{"qk_norm": false, "bias": "qkv", "tie_word_embeddings": true, "init": "normal", "init_std_up": 0.0188, "init_std_down": 0.0, "beta2": 0.95, "decay_shape": "linear", "train_tokens": 651200000}
MLP neurons of a small language model. Each row is named by its layer, matrix (up: input weights) and neuron, and shows model dimensions 192-319. Each number is 128 + 24 x the weight over its row's rms, rounded and kept within 0 to 255. Numbers have three digits each.
After each neuron's rows, "fires in" lists the words (lower case) most often at its 100 highest values on Wikipedia text that the model never trained on.

L4.up1180:213129156120135112130142141166139121146122166129106106150115145144117142145163121142100135121144083113158127131156140129115102135155106093136118146088145147145090120096105101134128087133131138158144127125121101127133141140153095117184120087107105086095153101106136141168129125131110113157128156126124070145121119135045137170146153156115097131159124109136154125102095104132079114130131
fires in: "from", "on", "for", "of", "two", "among"

L4.up222:138126127155101134136160092154127160143113113143126125111160166067132132122137197150131184133159142124157097133142124145135103185147115121120109133118144141125104098093118114106121113150145118102146096121097174137148153170144094122150126109120130105128151136174087157124141083098109141151139141136132158140134144165127147151092114139149143128099117124111174133128108163138152116103079
fires in: "to", "i", "we", "t", "can", "could"

L4.up1590:094157071140116200174160131133117124145138139129110119127117122155129127126107115083111153133111130106151143133099132114121129129160109130094118169079134147133102129155082097145131102134132108121121153112125131131125174122140154142130158143116147144083081096174139109108127130161125150134148108168113123171150136084108126124135110098100126101112102117146129156126124111143106145138114
fires in: "of"

L4.up1488:144150149119140149105131142175088117133094096157132137097105171132166114130178111159147122111154097141135140106099146139096122143131157126129086144089147112123147096117085109137103108119188168178140098125106084100124127125117123099140163124157130123110107136099118148152126123102074129144117202105145153130164138107117148091110114101125137071164133125114141165104159094136136128105164
fires in: "united", "of", "party", "racing"

L4.up1167:152130081157181131108099141145155120125113120152110110169166170115160138146129160094125125139096123124158142160155137111115118141135115127124138152148091113128110101129142076114165136105126148148136147138115065158147118101137113122178112118145097098154128107146078159129057107136120148169147109114106138095164119131169136105093136115124147108122135151161145123124168142138076168094091
fires in: "has", "to", "with", "had", "have"

L4.up1992:146124118141111109148103130131150142140098131142095124137150154124146200126146149118180121110145101122156119176132096149150088161150111138129065115113185138119115156145115146160098110129135122124164133149106120118146097164134111118136143141115101125150124086143158139173146089061156114133062127151083123138129131115155159113104122131076134100160126151133157149123135146154127132119122
fires in: "between", "of", "both", "atomic", "during"

L4.up1733:150128154150156076134141137127112126137132131110106124130159162104158119118141145152096169159175113093124094118151144154121146163129112146117095110053107132080109135135140145132159135165093140096138122156084119143142131124135124160102101140124128093105160186126110118128143113072111131140134094137141111124125144140118142158100123161112156184121136059121152143102119153150147111100159
fires in: "to", "would", "not", "t", "could"

L4.up155:127083161119131117112134119134131170105120165135116153166125107166143124135116108116154193140178114157151116161161120137125102159141111157119102098088137125092122153145107114126147146145153127124145134136114120100124149137130134139123151098116143124161083119151106122137100167073132124129096131161101113143149085134113106128110166139110111130086147161150134148136160115106066138169113
fires in: "the", "to", "an", "a", "only"

L4.up1078:109075073113087117146127112125141134075137161128142145134122129114170140097115125104109135143131150135175132127093110141144102144082152171099111153105122141125099125147093156088080141125152143081152115146146146118144109136116122141137132097158137121115161154115136154050107087098107141124109106128141151184129153135111107132171120111159142128101103089097123153165126124071121134138129
fires in: "and", "in", "moss"

L4.up1999:151132126108132137115125130142075115101131145115132143137133163152157104116137146177138158161140117124118154114151130193118151106112149146125157124120106109110141135149142133142134130142145101148162108101192167133127093140145100088139120121125109151115131136104120146155107117167135178147139110050129168139145124126128133117130104136152096121085119152156145155094109137141091110122089
fires in: "of", "united", "harbour", "the"

L4.up1481:144110139122159118098145117172128107130123149117066095130129150135133132139123134161113108119158149160166134102137112152039155136110101148111120152119083140135113113122111160157113123157148158085130125136102128147081164118117113089135120130176098128160117112131049133100104137118155120142115114158146140135140119151126157122162105135129130119110145130136146138125122120077111136128093
fires in: "out", "in", "outlet", "outside", "northcote", "west"

L4.up1708:165143097105111106150104135170099135095150126131077140139140154125159160077169133085135127122106143138118144127077130132122092153128098150151128107128159085141121138134128178080130104162098143120129136161130138127156129165135127121150122115109099107142131145117121121131092124142096114169062114133076118136119130135126171151102132087161104132144129060125124122081139104088113155083172
fires in: "in", "with", "located", "of", "at"

L4.up1275:125141062099136175148160122155160130082092131182147097145166114102136144166132170109121114162112129147173145115162134163105146121128111101119152124123134133133117135138126165152152122132142108121185108106082138106109122115112135128125146117180143163133130143107096127117127093145089131125108125196126147147160133138107142110136131123129111149116148096134129108131103110134131162155121
fires in: "in"

L4.up266:158093134114139159125135097147135152136130156133114148128066160135161148106138109129147137122143099114125122143110147170147097158110091094126165154125162155137142127180103103170112120131153136122147125098136142092164133104124125122143092129144114084163135093124130126108115118125094118126131096133138134129108099105123118115116139114072181115111168150130148145130138088142124148120111
fires in: "and", "have", "had", "has"

L4.up706:143107155163137134157136118129123089075151139116114131143135142102134139110135110156142157101146084123200131119122136131109121080134123120129100129096103141115113133178119102115166115115149127174126116123103134109079177111119138128139095094148102092105152092157104137128092126136130150121123117120108172126139095136106164144089098150140096105112099099130131142096134092095069125145111
fires in: "of", "world", "and", "inah"

L4.up804:134159119149119129150156144119121108148145184156118122121110141137108158108142147119121117137138111122146102114149153117115126135124134126096135181136152110133101129153121156125079134119143106101162134141155099143135144126116165091122137136165132119140135122099129141079111103147120113168122141143132195138113110129124152112113099156130134149140095124159122109129101130129110151138131
fires in: "of", "coronata"

L4.up201:133102110138123118131109116121143100103117141128098148115126167144158140131138136136152117155192122176135118093135121161084115147120159110138091146141110126117143117106126138132129120129225158099159091167137116101153113120112141123122145121124130140147128151148100131140112141085135109155126161087136148110132119125123160106174114148149056139144158134132155103148120148128158127169110
fires in: "on", "from", "in"

L4.up450:115100192123130127091102127124106156123136105169140120116157114137131128138133117089107147106096109140124113147120115160138116156143121090102106137085136101124154153132093069120130153098145126146119150144149123081135124134165116118141161107122140094117163130146128192107112119085162175157116125147129132118168126123133148143130135098126117106113128142153144140087080099116092110132089
fires in: "of", "only", "azerbaijani", "following", "consecutive", "two"

L4.up906:138113110123135195128127140135073132157100123127109134108119140095159131144137146121115109172153105120157113127137164158137159110095106146105099131114135101143109085100107133132149129167126113134146101097120136121153097102101125149127138137139144146138123114120132154128105144129128105120129163152117098126177089144134191075109096114146100106162144112140110150137147158065103127133158
fires in: "in", "to", "into", "taken", "on", "0"

L4.up1551:128125135108119118110134143112132126092096138186130116145111157174158153133130115104147153116098140108144127116114113159118154115104140095148096123166147135109129106148116116106104127151187146159142104127135110102134145169157100103116093145154080101076127121074104136160127111110163136144111119144115133166087158102122126105096103155113120146159159134142121152118100106147122131170154
fires in: "before", "as", "until", "by", "after"

L4.up1444:142140153124100069127138115142118107138151121130142108100093152095148157127156134113117140125204124130132122171105138143152123112152126114116103126111095145067136083124125121126160140165118129078154101147125088125119091143123052156119126124080142098142189138152140143133110099098127125147135129104147149135108123092126142129124118153158126108151126144166143111093176133150089144124140
fires in: "to", "can", "would", "could", "will", "canal"

L4.up500:147111113126102115170156138122126096094162175145109155105128154106122165103088127114146144131141108082131128147149152140097124114135147111121119134118143135162099124121100212132093114119160149115183127141118108080148140158142114123150117099120114118153127125125130147140190180153139144158098124093116116187133121109106110153137081122108101146146159100118166149128123127110084123123106
fires in: "and", "in", "actress", "actor", "votes", "a"

L4.up674:116133133122089147115164114132112128126107128124138092170155129123113148161138155123147128071166111101131114144143144096130167121140106134135139121170119131132120162130128107130135086144143156159154151113105148136131105132137105163133129081113141145161124125191132145154125131126080128142134151120149142112127119113099133099151079111075162108117145139138122139091142154130095083114149
fires in: "one", "democratic", "a", "votes"

L4.up2071:138084118107177137131147149133154139161126163109133140104103148123139138137169136153136156157160124102142081180142084170119125102101096144136114122098079151078146097166129095123171115115119115113146118145136145126182118168124116109167127120090132153119125095116126109128155117130125118136164121136140134139125110166134163173111133157143132107097112091158115160140117164151145154103115
fires in: "to", "until", "before", "from", "of", "on"

L4.up1680:147144119124148140126135130140168101094114135105148110163119154132116147181164146135169101100152126128096136154153089097115104177116096117139131146132130138139090094103055117113151143184156158104165138080113138090113109152102125155126120134163093115177122113153107144129147096102125086151097116132162143181129079162167155124115154168128136112110133122151126149087154118109116100142113
fires in: "of", "ft", "sardehāt"

L4.up200:134114106175119083097129086125137090129148116104169099156110138132115147104129129122133095152153086099162143142148112119078118139084116142128144143132128096111130126170143104113140129172156152109155124115107093136145091132168111150118170134114121136119135151116118128133097130145067106127134129145115157137092130121120092155115070140159136119118142135137143118111128110128120138106165
fires in: "but", "in", "since", "preservation", "not", "until"

L4.up680:155160118124119110127170120110152112095146184125104108141167169108117162159149146135118157148127075117152139154109121119155146155107133107109120095118135199153136142143119105183115100092159139168146141121148137143126124173109111094155134124167118102118136120142150155132135086133126137123088094110106142144093126116110114168093103117167136132137127109133102197130137069142110166158111
fires in: "after", "when", "before", "until", "during", "with"

L4.up1889:147089105130140121123134116132151064127130142114131139126158155143094151173123154133108173112151098106141116134107138114151144140142105136117100142134189170127122168151101106115118117122119114176122117135111167142118131175094115154153166102130149135112151098106138135134117139080127148131133157167160123131129125108086133159108145149162177132152148139131141148123175118126128117122129
fires in: "a"

L4.up466:137117116131109137146147126153127138109154110116107145113136152114134161123152157127132156127162106098138111126145127153081079136127123125127111117119072146139120129178133172120102128107143129110147131152118144126136120182089141154135129154148116095115158111125138121141100112119103171148154161138151127153119123107109146123121126111137110110147123134112115137138145103119118090159167
fires in: "in", "no", "for", "of", "at"

L4.up1033:163094141124115126145144121172153141146105116141110102166139142110123146149139150100120117139169123100112118133139159140113134163120133091139106117110116129134069112129138116116113132136154139113104125166112112121126107139087142084145144151140103158132142095123151170163120119156115159142110182142102145141185158128108162098137120150146081094163147067163125144118081150115127130111181
fires in: "in", "at"

L4.up415:144125081110169088169147128171121112130143111159186150143102157127137131124146101097147153102136139141127115161158156149170115116110135126130114125089156123143120111149102150125134095172185155180134140151111091125129125173132088147133133165146134122139160144110122146114140144114182079149132126132124136174128131107093149117182137137137110147167120123150131132114160122061114171151125
fires in: "in", "with", "of"

L4.up1375:105094179140114169103084111163125121137115096104087088134135106122171153110108110143095134128159123152128127133143115097124126138127097132128102132083123105118098139159115152082161090107132153145111134114078127144099103153114052118130166134138144123125146140142140120109125134111103114117116122124113130105191115111162129131118139129157163114124144139114154155107138131144119116132099
fires in: "a", "this", "each", "every"